Part of a small language model's weights.
Size: 12 layers, MLP 640 SwiGLU.
Architecture: no biases in attention or MLP, untied embeddings.
Training: a variant of Muon for these matrices, 960M tokens.
MLP neurons of a small language model. Each row is named by its layer, matrix (gate and up: input weights) and neuron, and shows model dimensions 16-111. Each number is 500 + 40 x the weight over its row's rms, rounded and kept within 0 to 999. Numbers have three digits each. A neuron's up and down rows have the sign that makes its largest values positive.
Before each neuron's rows, "fires after" lists the tokens most often just before its 100 highest values on Wikipedia text that the model never trained on. A number after a token or word is its count.

fires after: "or" 12, "er" 11, " Fran" 10, "if" 8, "ur" 7, "ro" 6
L6.gate51:474539489482389525499441503495513510471508493498558483424531445535544463520480572585526502476497555516456436520544533492552459538484554539453518458433502482418499516509427469453494520455554426537508553465505390456479525520594480503473543500496453528518520518527527532525548501527555433395
L6.up51:428497486531477477492526470456488491599474419463449606537439463507469544476495487490539505504547424508471521526557510402497547492484576501475525494501527492466455530522538558544485522523522583536495536460466475549553422532524542488548505565569533512505449495536466413538451426619488504557

fires after: "0" 28, "re" 11, "icip" 5, " man" 5, " prov" 4, "te" 4
L2.gate375:498494496581626494522593432487474461457473518498510447524464426456547470491569556448499483486460553522512481538522515548519600449506518453481386553482571516474479447545430475486515480483552485444510535505475514514492549454525566489496471534463469463487461495558523544532535520478521447568
L2.up375:472533476526559470497501448519483439405524446521472518518519480508501452537492463458447539576446495501509506508548496537504487478487574460449468501495479490485476544499542431532458495470545527482569541469470551490424456514454483486459542531541558493507494563434525485563467492482495553545

fires after: " am" 14, "r" 11, " Ag" 10, " re" 10, " e" 6, " la" 4
L5.gate321:566574534498546502461517490467553448490576528500493506554467512419513515444560510501489466566511523480481458502586528495594513434495535502521473477477485453497458442532524512522474514433487474463502458499496493460530488490569519418545508502505502479456513442542481498450533443513445514555
L5.up321:530531553482443534457507481451552500472485535580478343504508451524445539467490507477468581509443478481439407463470534528505475453483527465489546556472466512482486481500444439542486435598576514548552477508477517499486526454486519532500533497529459563521524498492597526478544570537511489509

fires after: "," 24, " T" 15, "ans" 8, " O" 7, "ou" 7, " I" 6
L7.gate436:466481497541494471456551536538475500484443399505519547462479579502457512528495457466560499489490494501515473509414491512485480535483517516474426475476439513605513572540503542541536509471467458456420552438457486533544520543461591579516505560464464487548459461463498475508453509489512580485
L7.up436:481557510453494534482528444559549443473561465504560530427448597471479480449510526481571532499547497457521507461496440509506428480497608489450494477539489549570519533470539553442497493449507438514529568495462447568444486477490490538586528605543568470525493523501460485467459534525502491533

fires after: " M" 22, " O" 14, " Mon" 11, " P" 8
L2.gate323:526454469527434592498579496555494424494534513507562425532579523498496554491564492484524516506505527497493523475482471497490444553445500494537543513577469458544503422544519535514424487515473495468508498517469499522544449471489539461481475481493406492525414587518520569444495510485467469556
L2.up323:433542481476472500475439536519503536514501573515621538521446489503475574521518524448579478472438536484467516493558545498493478418530520549500530490540502493535458428462561546467468409537473506544484492464450480456486477578481494465460593529461525431513463484475478499496521512478543548527

fires after: "-" 22, "\n" 15, "|" 14, "=" 8, " No" 6, " |" 6
L5.gate414:403524491508469460524515401512495516520581493531543505427466507533536429478483489506500482461537465531423468452487547513488472483570582495449499501531592499465514473502496523532536466527491489477511604449439445517570492447435481540537517519500520512513508514453499519489499492466435525529
L5.up414:503525539532525460560486464456507525541593402490475486461534512467478480494482457557582573555510431453511490524524469477475465545514512526509508487591486460553487501486468485483571516476496490464483538545540401580489521525514549481543510521522489562496523538483611493484369546410516491499

fires after: "\n" 100
L2.gate101:477518502443482451528427493517493478485488485463517490508486517524522395533435497469447455534550651535569436548530465523514499428478472450476496495505456541508478496451474564529448458516502529599560516555532463515467478410533514534466549469454498541535572494471473541525480475464521459533
L2.up101:443456479520490504521496487464541419489517570475511536526435464522418527459423518464514535477507482438459501481487584504606427546519512545520484533529530513442508498580463556492496489444473507464490504453523463494460474513520478476477542512570512466527529538537550461498444540492540515528

fires after: " P" 18, " p" 11, "p" 10, "it" 5, " min" 5, " h" 5
L5.gate204:529497485469561492507447520445533518503429516432542457487500494516459526500501557523422485492462472533511555430519519526505515482462499515494528513430448452538459459459492495488472551495457461626508601506519470530439412500599458523494531516570513478508527445431553568485470481446473515508
L5.up204:511463444481499510513493508458585561498517442494511615505432509541534465549661524435579616511479555463465557431520524523495529503503454485450556509446502460567537510464529482536568561559490498545513505585517473519449539536537470487527463488530452472501526520508486517549416539528438533520

fires after: "g" 23, "it" 15, "G" 11, "ur" 11, " G" 8, " g" 7
L2.gate616:453517554497530524456523438472443503545492483548416470531560506553463497464516462520448524490534492541531605524553443523400560599482536520525577494473574464496490520378509410546493540566552519490487540504505518477456501533507434570454557488534535455479485521536519450500496550494557523461
L2.up616:478465479488498496516567521477492387503485517544486514483528399519492470442504519465444563491438563533506556508484470445487546553465476449477495527563509497517448490474508409544526525511473531467522485499498457512543522500547555582548501555510523449460467490527548527492461521518603584458

fires after: "==" 49, "===" 43
L6.gate254:370454447529468461480559485507525547492516503585422460483532465412480471506531584488538538490518487474490518489461440513449517513473524483542534463516477501537451512537506508610440530460521451508515542510527527450560422534480442546513481554406483545474505478465491553470508525577451466530
L6.up254:426517528432535557435505511535432514446552532521489567519535513606538532518489430459509435565530499476533531472490513501499550504478478467480498529604544577460525506485477467524461514496474443511472571543565501542488509502507486533504510514414436475382521559501491497551515473469493482561

fires after: " R" 13, "ill" 11, " Ro" 9, " H" 7, "ra" 6, " r" 4
L7.gate324:508499485480580497449582476548441491454514453530503452478503477497525514499499473520516484576437513427529513503474514484590540466500499503495507513556482538440416536455505503497461442512518490472540505561467458544529452482500478478452483569526521520553411441454477594497561517489446491511
L7.up324:502474505535553460457506489435481504497503503537502461492559555476432447453562557549534549476469508474494528491511520490456446536447520442448492526459515518490516537398516519599442479522481451447485520490510499541537537525506543519535500479534453447502506465480489522575482557541549458482

fires after: "\n" 43, "-" 12, " with" 4
L7.gate122:492433554477535477448511486538482515477513476478478598459455446525497512585522517477483454502491527455450465524552483502506523483560569572560476480516501493566480546552548490483467451471447524522507490610478491510469470456478532420454579472568526521452517502500416376566505591548504454523
L7.up122:472524391431502467517525407403488473492448498492529480515519528517519528463487527507559541547502461502552483565546553537482465545511527460538482428453554522463510506478544455487483584563528507457432498495504507528526500479495502492468430561554483534555473513494525477557501543543488495480

fires after: " W" 17, "," 14, " N" 8, " C" 8, " Con" 7, "\n" 6
L8.gate177:447455468474488538480532550551486436485431464541545483545442549582476488582522494479591471549516531435488518540437500518497487575497465512544471497424536535534472523491484514491459484476459476483503441433484455511512463474488420473556547473549491561491521455478525466502467557543551562508
L8.up177:497506513486539435477548567424490453526531530494506511514477517522494511507452478497583525466482592525523447496471495491546488454442477475482493491527549477476476530535446479467519531467545480540516510456514521472512539452490524485563462487448460516517454544556523524458481513498461578514

fires after: "\n" 49, " h" 6
L5.gate172:416498472498465553521591446522453489403505452484550500546448531501474542523503564553528442507490527515525488528543532598557512529475432554559539497540480497528483543431477555541465491555508495529518545496524440525483509455477503561557499479493580508479601487589512446495470548580559434575
L5.up172:590527454539500502482595491542467563536527509573537542493475472511493483516574525470480549517500542494515506573551494531553498491481536477491545552526523544439496518479488573453477573479533590514425497508456528542411469505501475535430490481513480512502530538494558511491495513446511527510

fires after: " on" 14, "On" 11, " Th" 8, " On" 7, "int" 7, "t" 5
L6.gate401:524468557547564588444508523452536523524538527546413465482464472506497570520423498545502524460515476466474502536489564484479419462551572425559537461451449488494525559554433502487581459492502483445457481515501414528509513486503496490490518509474469508468493536587438527479536465462507493541
L6.up401:492483469491469488558499560540502499560524464608486493475537484497514528477411461537469452463493442514497481476509501536512521642389473522498441479486484525506517464545508496515544555611471415486444439441516503519496539454486507517536524488518525477478483463470504582559438541488454516502

fires after: " f" 18, " F" 14, "re" 8, " g" 8, "F" 6, "ir" 6
L2.gate327:476475568512495490536565542468495481494481558418481547425539473562500521504497540531512490483487521511542536495525486619534521496554529463463514493537524460561523503474527490532577526462510499519490463470486552500542498539522434466557539531464426486522543469519539487486472457516480468449
L2.up327:571505532548461519452554575490533424401459494481468520491437535510493519472515513511498572470489536585487440496592512459519522506446490470450513542444516503421483514505504508511541437486556520496586443536473475538483491484475503529475475513423509561515544498477472496516477481483478517520

fires after: " A" 20, " G" 11, " O" 8, " T" 6, " Gr" 6, " Cl" 4
L2.gate446:532430456446498494474501549496531479472459463529540430547474616510502461503477543508458526514447441467485567508424540464510538465531486505514477556493530557554464538507485576487506568504478502504521552516471553534490501435491443489454465465475512498574493483455497504528488481523485519491
L2.up446:549474453496560488473407565524530534525529396538511511446434521547483490379531534496535472499524542440482459464441540517558514436492484503462547520560498472477529520520524558463509587542473453415538522520504502486516515515522428545433461546497412472523528519481499459508470509446471528456

fires after: " W" 27, " Gr" 20, " Sh" 6, "e" 4
L2.gate308:443526464514496490504525468493536473500529524495455537529533524517474455507518550518492411454498519459511454534537451496528423467527536499537498412504476488574502488476511526507519497529482559475518539476447550469538419537521515542428545545468483508492602568502507518460524435460556504542
L2.up308:567543560524570513544552466519513526488486508520597487530549524495498515510490525491451468559486489495519466485463468521515489469521475475519537522516466486510517427447420527547526568537490448491488522485479502516479478544566558594514440507525526565453499491516528486512477491480429490502

fires after: "\n" 46, " |" 35
L8.gate535:477433509491501458414540471560534481470501528521521581521489535469498468494448545447511533455462493501500436509522480464471525520575495516521483566411605529543527597474501499540473472496550480460481506491390401540546524472437472490489457530580545505531527450496519507534536519484517481516
L8.up535:438499500486472521489450483482542478476508507511543560540571420490505503489471426448457577502417505444535516509505495532503477525520547550574504521506438560517519533513414557495527435516469476519486479449481459453507522547552513499496455464530455543512515527493561509590469503492501510497

fires after: "." 12, "ans" 12, "id" 9, "ex" 8, "ic" 7, "ot" 7
L5.gate412:544469463526531471549468555543495477507523553523515562500481574507503553465515459555488492491510484510463464525471479554530480568462501521504492573521509552498468570553453555455533474486504584504434520520433472548502495489443548512535511475554495431428476494440505567544466509483512506515
L5.up412:478525517546531516499480504467561529525495534497443501552529476449513554482435513510489470495568511475530521509523512523490479443514462430540497493500516439526562539508529539495504576461465496488370531455512492447526541577446544473560515617588483370526534443456557474533473560542475522490

fires after: " g" 23, "g" 18, "ol" 11, " G" 7, "m" 7, "ra" 6
L2.gate279:526417505511534417480506560472481562503505495454572537544503481526428549472486515476541583524504523547536557484594480576494508518462494524473475534541529539509543470497510551499590549539506448563564524486586513468542498439530457520542502537542483432494511531537474407472532462559555459522
L2.up279:574439585493494486522443472516564527425500550470550486541507493591495525489512505518499500517503555481487520515510468480487532538421514480465472499476530512448478475501518537502456556539555472516549487516559554455500526513480485487413563516477492475485519510457487516419532479440451488577

fires after: " A" 25, " B" 12, " a" 9, " V" 5
L2.gate484:486451494480527530455508459514544519512568571534537573480578519473488500468544459420445413527580496566563544579524502457470544404485454544487559574521447421556462534451488475505570538515582457508539479446565536519423509507499526492516513559503500516505499544545482514498477471542507459543
L2.up484:474552506505586507452519467556550510521543538508517510470507548506429606483428569519469439460479419511535440489471493466547502477465527421499528494473504454573505568486463514516519547420553512526555502414469551461492478517506472529510486443502499448492458488452537461491538434492505435483

fires after: "it" 18, " Sy" 11, " v" 10, " ind" 9, " w" 8, "un" 5
L2.gate245:513500563489504573511526528494441463523493552502479559547535512480518519518485482517459577500481474441511541506503503542525534491551515426470527496551456521479543512478522530518491510535531493460507455503499563526443500552468520483487425505497478443535564462590541435521494468501519507495
L2.up245:440522481468559472491441602538393506516516521532513507499499550522527483448449526500522530527558422489524524477494534507493572499444532483527471450459456561526479485599505474475446552469491484454482522567595510572485578476490509445589537476470522498510449433511477536587463588514512429505

fires after: " ex" 24, " l" 9, "ro" 9, " s" 8, " Pr" 7, " int" 7
L2.gate97:474469450468570522475473478500516527519530444533496525566403508597457450517459448520506549479550542520488559484520511543495546457504500507484604484554473573524512546487484530461544601502523439576505555480556488594484504510422479471500445564470486499537436470462502518549481448525491461496
L2.up97:512472553450513518543506408497524492467520485520484487459532565474497476431475509441396496510474525481523511502543508478526480448440503448539551438493456534530498424529518503473497483457467514490542488525545452516487488541428469546595412559457602594526550516553525546519504515567514528504

fires after: " K" 20, " rem" 12, " Comm" 11, "ak" 9, " comm" 6, "N" 6
L5.gate335:480455536462533552437576446510588522478551412434540535491520571429604455512537527489558463519510461447484467445467502520444490540524494440474482529453582507544486476511505556471501504435484472532488575531489529472608566454489500517469468475437536508371459470501468467514536492463467514459
L5.up335:442454531462563446474449540505530488510477443484540484447517523452523424536553519462503494493519498512524500480466490575490539568532512482504483411556494421471530515518589441434473506459526487551531504490472462481506497442480457547454481509453506498514495496546468483473581511530520539549

fires after: " F" 14, "c" 10, " M" 8, " L" 8, " D" 8, "on" 6
L2.gate169:492543423498512460488473530593492492544509485518478514469445555468504586530584438561493451489512466494438448549517474472545514569570515533573493517390415548501540496529492480520548455472448545406506442505562517497489563437474481525538426533444507489520499496486476541521513531544518459505
L2.up169:416554470491529504505501468437448478472450505524485447517513502503543460542467585539470543513580461553459483550472496474445511482443504471523451451506539457555532571487438461476464505524429488502516507509466460480536496573482513593481526470584512509544519578529563522478450473533516448511

fires after: " ro" 11, " R" 11, "st" 10, "g" 8, " be" 7, "ob" 6
L2.gate606:463551512468482548446446476491505540475597496510422541487473493515528528486480505474513481496500495527521482497476500523496483555450528500460518516473499431502484535467477482467528525521463542463522470522442495426487444449528497465554517514438506498520574517463473468469564501478504457490
L2.up606:482463500518464467526506437494524521476522514485450509424495389504451528546519468489477416446524475472512423480490373507417553550507441467486553522493540439483496440465468413489542514459483528457499461477428433500424400562426561486460434472515434527560509474448531498499542505423507533462

fires after: "use" 19, "n" 9, " Pr" 7, " F" 7, " M" 6, "ard" 6
L2.gate622:493498421521481521449561545558428445499474489487515494464523503452444435510489417529484493474514544533396444506451465579495446502547468529509520486509586494413496524495483480522521502487521486522496476539547491513534526484512515554578445537565449465451516500580505559535499520469479492545
L2.up622:401522551555454479527501549489461529564524541513457529532499550512503484469466549519477496539505484471486535489522500453507516552435439417536459482526526535505496500542449538515494497526564507511452469503504552514568534513549560540493477460464518526503521456506443550497477506570525439502

fires after: "\n" 34, " L" 13, " N" 13, "ic" 5, " Le" 5, " (" 4
L2.gate65:487410500487543521511521462442583485505507529494466537498475540508425469457561556523474478400511449474467459504542486508420458568517485461477484526435463500453506533508555470516575456426495514502565503535537474513498511477504552528573543522405501537522554536511509417578468531521430537521
L2.up65:488497547508549488504554507496534522473466522543531497532466482543512446418557511480459494426518507497540475499468496480478535568480456508497421536542564498478480543441467535464520554418487514488527517540535464491528579499486541491548479494456546509470434521581466494570491403450450541488

fires after: " w" 18, " (" 12, "w" 11, " W" 11, "l" 5, " r" 5
L2.gate178:503482484419517487492598547546507533533483471441487523557505469502459478468527473482503521405491470503460495576456554524616421517489441547499488570463444541465487459484518457522569523565478479420500579542504505516487504493543556493525491492418513533508512482470497458488549502450498526543
L2.up178:505487462455476482477513492495474549529521456532493520431481447549510523515574475450555451492480509434455475519524537538556507546482504541468522512445451449444536511512523476558482477495518563552519548502514491434446575523497504523559509429469514461566538503555532470500492445598484506463

fires after: "if" 17, "or" 16, " St" 7, "ert" 6, " N" 6
L2.gate87:478492524450513460427588452539455481480493470483537485496511477518525438551414536446496557538520504489521479553520542445482481488418432543518554462427433515453520511477505499486464466495461538485540516507491494460473460537440551410462510468511490501460417509467507497487552486464541569525
L2.up87:477394476493548507435537507562455455481497492475454470482496489445550498537449542453442536426555456565465491537475515486507399590466496600547499518454530483469554503521466539496493508468501585472481492522486497479540483488493514538524488478506508458474464475481534452517539594506531529501

fires after: " r" 26, "ar" 14, "ir" 9, "p" 6, " R" 4, " Gr" 4
L2.gate493:482460413509527592527511484495518458469473508477528545400494487523579434524616498508548529523474592449476463554539515447456503496515482522477528508568540545477450594480501509513486498483566574505610451485491491504579522545528438520517527477529533497456485423481463529573485465542476442569
L2.up493:517585445512464497534504451473490487436561539536418547455528572540620471513540465564497484529488503483489432534467502449489511447503486531494520442463597502502508461558453514510483486525504466458521523568502460568472486576478499452517543481518516493432519510468508515439503534429479482538

fires after: " B" 24, "b" 15, " b" 12, "ab" 10, " k" 5
L2.gate581:575575474556458496508426505543539462488456448587544470500534513475504538534435467554502489520510464537501499482481467545459511523445548479554500609476434565412391500535485527537508412478506482440516514429556488403538515459468452484516400567485463507460484475467482475465534509472550565452
L2.up581:515478507459445546541490445495469410480474500543501433428511521447507496555497473486423453533482457449434494490415500503451392589466544546551511540465459471503524477435490509507557457517537513544488470490552525417569527435497470553466451441494518549465563512505451485468451444440508527496

fires after: " (" 36, "\n" 12, " g" 10, " en" 5, " pre" 5
L2.gate392:472428509559491513546469507463470536416446450552475482518605523527463550488470496540459516538409481520415471525384475440493464550551517524568560458497439540484458542498548519408481486484541447548554581472458509469430464458454441533552520464542502525456422457537478515479436490501488509517
L2.up392:471457581534424495507546518513514524574417519433494491427467476476576479429580449487529531512449485573477518513532470492479562573471467528540527570488555518457468514556537497514486483533489483536504498470438476476566545492496448533455584529503503517403574433472472489496511470489529496506

fires after: " 1" 28, " 2" 21, " 0" 13, " 3" 10, " 4" 8, "}" 7
L5.gate37:441581469583518552484516487542441520526512538497488543523507513523568414516541489422552594421462472537463473476499506509517401508522517531509475572472523485527467540474488473530496508509462608486519490551476540570565542516442526550545473515467518506487535451519505460496524521443478509482
L5.up37:595577571536556533488484583467542512586437404550533501477446516530531494524489497559479495447552501533444511393462497518456464461483530454427471481534489526525498422476542516475514471450450476525506539452557496499479480482443505529519476463475465442435531544499517538521478480440532593549

fires after: " B" 12, " c" 12, "it" 8, "ost" 7, " b" 6, "b" 6
L5.gate148:454469542484471433492490504539498464466498506520556520520522437520525479541506501544508527459486494585535528551523493446586474521518522435509537508467487444476436517470434510479496471461498482456518536548510525500499520468510507466569526468458487545517481503462487458517521464405496501493
L5.up148:500554476419499462584560537503490499511557466420404472466512449541475465502507490554493540617465550502419502521478504572547512499550480518505507543470532512485472446555516507498513440491548534481445481571557450495501485514507546538485526503470563463430517471555506556467508473508501463449

fires after: " r" 20, " v" 10, " R" 9, "id" 8, "." 7, " L" 5
L2.gate24:435580553514492508527497523474401480477441493494503506451560470464547484504571455486528506423492593474452419509491468550452480504480594492508398503471491463501497552471497555456440504468466506523470570517492479502476484562464519513517503443495439525555486562412531535531557530497522550504
L2.up24:468517500526517479454526495463479551477513545558512521511546479473558492547528496565453476436479465484558410563527521529523495456516551468519520480474449467457507519514467475482481490494585533457442524508445415529528523481452500494506520458529530544436430425464563532466505549469479485447

fires after: " Gr" 20, "ol" 14, "ar" 8, " Pol" 7, "in" 5, " F" 5
L2.gate567:578524555448521523533576477545493480427511470441508499504548498511499562466516559501550487467527511487476532476461507486524446524475487543487496420471503473496457493504450524456481491516533499482525529465483485521496437470485496517457558573551560498520462561512473596530523530470522484553
L2.up567:549481499481478511482518513505511436484553484491525466447452553540534523516459485500554471532546512499590488532494604529530489526411486493428539476515445433487493393511450572408438524544481491480472464499492485496521474511538575455520543476503529471539520511560522474440457512469556478486

fires after: " Hen" 13, "or" 12, "arl" 7, "el" 6, "if" 6, "en" 6
L6.gate132:478511509475497467518480472412479486456485487478512518483485564555491485478496541457570523460492516502452449475532460488459441556472525524477566528497517406486457482454573488482452464434520483483563516528493414491530469554561485513513549544510466481465482520479501510509512516497534501490
L6.up132:486450481466468465552508476531474480523494552461499510463398523450541471518506512507510515477562573458471500506496520433511563498535457493465549464527483434447512468483447484531465554466600481529515452486485552467548540496439504518484461460508598467513507513464490517462546525453482503541

fires after: " R" 16, "C" 15, "E" 12, " E" 10, "R" 7, " Ch" 5
L2.gate471:504520580493546585485520489433522452459495506508495579438489519528479486413577499452516518472567482451506586511509558563433463482501481524443467468490531530515522490588520492551480543494580507512484511511589494509518489423425474436517475518499504456548549461513539549541469479483442465473
L2.up471:490536500532475522448485448431480481539428511535446506434533518474479445506554505572498556517479484485532461462415469514496536559524452510566464468494518580511551498429491523572531436515485462429528508487550431450531485487574546445514544497556510541438497513467483533544561506495442455530

fires after: " on" 34, "On" 12, ":" 12, " On" 8, " –" 4, " de" 4
L6.gate170:508493497504537469519364461550404421499500512523456498473456516460493549467414567508455463441528472466473529558497497466490486522563471490485479473445457479474523438475583531520517543478516493526465500547507480533558483459516467529505537499472526498442505570570482579474467465505491483518
L6.up170:507447481511541524533530533545548483526533508451486481466461471537494573517441444557495552450548513427505529537553581488520500508520568444592545488490524572496537444527413524477570470433545546479529502495522513488469532431465421459480459398527484456437489513499483462547462517535501478483

fires after: " O" 17, " r" 11, " se" 10, " ro" 8, " o" 7, " R" 6
L2.gate125:511502519439530504528542508535525531569534475496418445551527446524440618514531524584518534438443480484486504480505540575533555512515441518521500514474519518575514464479511499488511485501444430471542521545538482532532544510515486538477478516457556545450501567492560518489487384391443555517
L2.up125:502527490458542505434501436512492499506416484551501434521430465522504487498489556488589502485419559478502514555579513520574493569507545524439520505525460468483510556497465504522477573482517507499521495496501463484557503486493511482531545468580532443534480522548453446569517519551522546488

fires after: " b" 25, " B" 23, " C" 10, " " 5, " H" 5
L2.gate597:526540465481483456496477456443454514549476497530526489445459527474547533503432518410466481531466554531449534449490488503458556453534436514550486527505482521524441481492537422530456440542500559534541614532525477458527556495519562456481496539487486477454496476533479509539556465513477484476
L2.up597:465487429500502449509533481494478539525506457427558558564478574505506456495564460442457476549453497508447495449508511376484513477501516569569470434502507440490486537499535548515484516514514533542488518530506486497518472560502494472453533531450474530438428477493511463499512436420559502493

fires after: " R" 47, " N" 13, "R" 6, "inn" 5, " T" 5, " L" 4
L2.gate64:533538476486514539537491480475513440462509458549452469507547481450421489457499568508511492488565505440477463466543577472491428553545484510569537522466488547542477577523532518438492463571426539588519537495539467477519445552440521541549528526539529542503490493569444502524458465510495468531
L2.up64:494460493458456494526534496510555493545523462456526486545520478547501528439546530495464426485446455470504429422496453422625497570490501502536491526516488414532521518521549524558510472419510561438566533423464525523523521443479569461480496396499513516489490483448484506559469634524511527522

fires after: ")" 23, " O" 11, " (" 10, "-" 10, " S" 5, "\n" 5
L6.gate576:483552510517542500450459435509527559454447507510493491507543440543470455506514495483521524442490493554487498481504482435488487448524503626474597518511602504496520535529516549417447497512458406474509467515462517471496491527440527492448517449486474516538519511442524530459416485433515544482
L6.up576:452494473432547518534534555577464516500493478535435494491421498468499511437480502548423426432461500498496513522529455525509588497523540523503524501514514534537492431527480500483494490533477507493563475527519502426538514448544516488406478532547462511485551585520424461508506476455501533498

fires after: " (" 30, " was" 11, " as" 8, "arly" 5
L2.gate217:551522468486450489448396504505434452407496488503453456527531472579532542423529450553552499549461426521494486495483500471453427492501478531534557451484516438498487468471521562568512557509479486431507492453474545509432464564458471583497497507415506509483486511533493491486474465463485527481
L2.up217:561411477523515606509495453498444516545485554572534486445478502542487520422558504525590481491451508619507486503453509498511496475505487579465536489480496450461498479570521482441497497479442443480543516528478559486427561521479471462499512467553531474489562482401550475509461506546445535515

fires after: "." 24, " s" 20, "iv" 9, "ac" 5, " go" 5
L2.gate533:480489586463514472437472512522530524433414512521502485467450453481470474418509507452540448478546480535481501506530439480546485550529545495455532468525549512451461519512523469532515485476618503496541524534491545486451511496476431501526544554446414550433498602401496503446585443505369501453
L2.up533:504505489489505467479520451520496490502479477506529475494500486414515458436521571452506502506508512477505526496499551469508564511530487568448472463505478503503512529461510567526497545485570447458494462501547536489475504449573475471436497575404497532547574567494532503408475410465526482423

fires after: " B" 21, " H" 20, " E" 12, " Ch" 9, " min" 6, " h" 6
L2.gate67:502518509552533520514448489528505506504527567546484495566520490504514545567556520452611520516517470498365513461540486469493509493484480497507533519559447496495536563460440461615473506509480431442529536430478432552485459435527523553465531563467520492533562558560536578533485470474569459489
L2.up67:575542567504483581494464518528527477558521539547549455581521500463532458485557554491531499496552448511465514520493470518528535483434474548463526468445499546455489571504526453531418516493515457563475541499454404507454467482505424496450486487446456561494488538553482495499487493474524528455

fires after: "\n" 49, " S" 11, "===" 7, " Med" 6, "==" 5, "S" 4
L7.gate377:498539473471470568492560507551572503513523524551473555502452553468509469474462543465470494517537465507539510484518467520488519552466457485521487487466454457555515517444507488479567540504477447526543505525477475568514540532524533518407468513538495515530486498525518535487414570457464465520
L7.up377:522569438452502519486551433556538526554535534471629505439462518534505465469578516565494493529472507474550479531499511523458507449480494483507452470459482531502589470561389484512526513458521494500467521510526568434541488550480412531540510487537548558520431502498497494491420499531538456486

fires after: " rem" 16, " was" 13, " are" 9, " is" 8, " st" 5, "," 5
L2.gate42:468535504421485488401526478525492447486455550425437440488484462530441492468489530456532482441484477407556458453527502542422501487463478511517513516493564440526484544526516485526470492496479528453499473462451518524442431585555567468532581439411524456503505484559490505485560461501490573429
L2.up42:545400551470547579486593550451480426505555482495454465394487469463532525535477570490507519456494517429525571535483527574419474478484440466476506488550476471489583527483503509501560474629423533474451493505514491574497480465560521469498517483406489498532541443541506556543461487574467507442

fires after: " Con" 19, " con" 12, " K" 11, " v" 8, " s" 8, " sy" 7
L2.gate93:456519502526427493509506537548446448415562475472537490485524513392549544501469517429526520465456536536496538452473576519479506485496472409535510512564456509476501483548455499453440520438530504520404505502565503497529422468514484510490440510468506521495489461450539540527495527540529445550
L2.up93:434469483535455451509534468524554496456500433444598503485461439510473555512567475455478540451500520480541531473515552504504523616524429463442545579529559468579547519479483535461500506501493516466504559442552517529486464445482549447502515487552428481525492435551542568426487515525441495493

fires after: " h" 23, " K" 12, "t" 9, " an" 9, " H" 7, " im" 7
L2.gate303:431485539483450466579447506531440477527579471485570492471532549504520540494447485416574445505474504431535493539516449524503494578510522461479462544474525427469504493432523525526478529514514461508460498436522540471462520521458525561475496446507478566508561507471486603463575519499519462470
L2.up303:555516538476472552489450558547533489444513529550519508555471521547572511506549429480553487527517567527569530526455513491461496618517574529527508463511482496521521496480598496451512486539473511437476484476497592535462517446556508468540503518440518480486446479416462465547499485489515497500

fires after: " B" 20, "od" 16, "b" 11, " mod" 11, " W" 5, " pro" 4
L2.gate324:543527490457464517505391494489518482468492395491524534499579511490519575499507481469478480493468502497447605416514493426467497524495432448453553419498510480580479509570468495495504412470496510501591515513562517544556456524444548581465470564506517531501455514522510476567473493457515537482
L2.up324:608534512522508471501516555505536446480551497477536503489495526470476509519579430434414418416531558492558543448512486499512482516464520465539525504555520534521573492506506513497500462527540505411508523495478586464531491474499533578491423495446532508463492487576421499433452543478511510509

fires after: "p" 13, " n" 12, " p" 10, " a" 6, " N" 6, " h" 5
L8.gate471:543462521495424548527486573468472525540525457500554403616459500524507523533526558550464504461498498482565482480503468480536492470543509423471550570472466448461440555514523513511529487532493420475442499455434510499571486518445542458533494474565496502496453546476521554501504566572486507491
L8.up471:502484490578548454426521476506532500552482461479422511531442500449478471581567481457490436499520514453495495510532556440510576439447514445470580510602518499522556559546468566506489465462516488552441523479460540445490438490520516489470535480453474484556468557521476412421527455516502527454

fires after: " |" 46, " " 22, "\n" 5, " 1" 4
L6.gate279:482499494518473514475496483508493518548515491556376554542528546450488485554469538509410454513527553455484442503515571535499460542518562479497427478485470443525491472481552546495441500468451481480514522473488470459520457544491476542511562469543461457500494475494479500502423548457525483502
L6.up279:501546437570426474492473499553518549500477456490419550496405484555553481531531487477487512469487509494445464542495584525457495526461479551545505559436530486438506519513441515519364561511486554465455465550476473516503476449465521513452525487457542523455544549506437519461521527508490585490

fires after: " Y" 11, " t" 10, " O" 10, " T" 9, " o" 8, " G" 7
L2.gate535:392521528486468363505506505486477490605560524539523448520473471514429507473469512472464485499480527603427503536419474528474481417528467565503542447590481429463533578509467556557563535522478474470543461523490438518473472508436528452517478554481552519471455499579466518464505485549406460485
L2.up535:409512481499497493445512474526516534553518509459512479414419538453536495458466481489503459477466539563468533479530524548501502474474518524584444492457560436462492495465532472511566576453451493557507514538556489587481525530479482443542474519528505464541468452476465519495467485558501464616

fires after: " (" 48, " |" 6, "W" 5, "C" 5, "E" 4
L8.gate8:490472511533517424478539485448471537511561487480425618480466488477470422551500476471549555444532496410602495542480542483488501511462532477507468489504471531527543504502462456541412538522566471481575608469481535504555452475543503486460519476506495495492532435561602502511514470525478460497
L8.up8:528457519492420535522484500532570480532541441479509478490512470517467495473455466471463586531454567474519472545558538545461566459515456500518498519488522511501519529442501519422486464512497425456547437474465562486532450418515539454515434479445546457551495461566515529458509512462431449568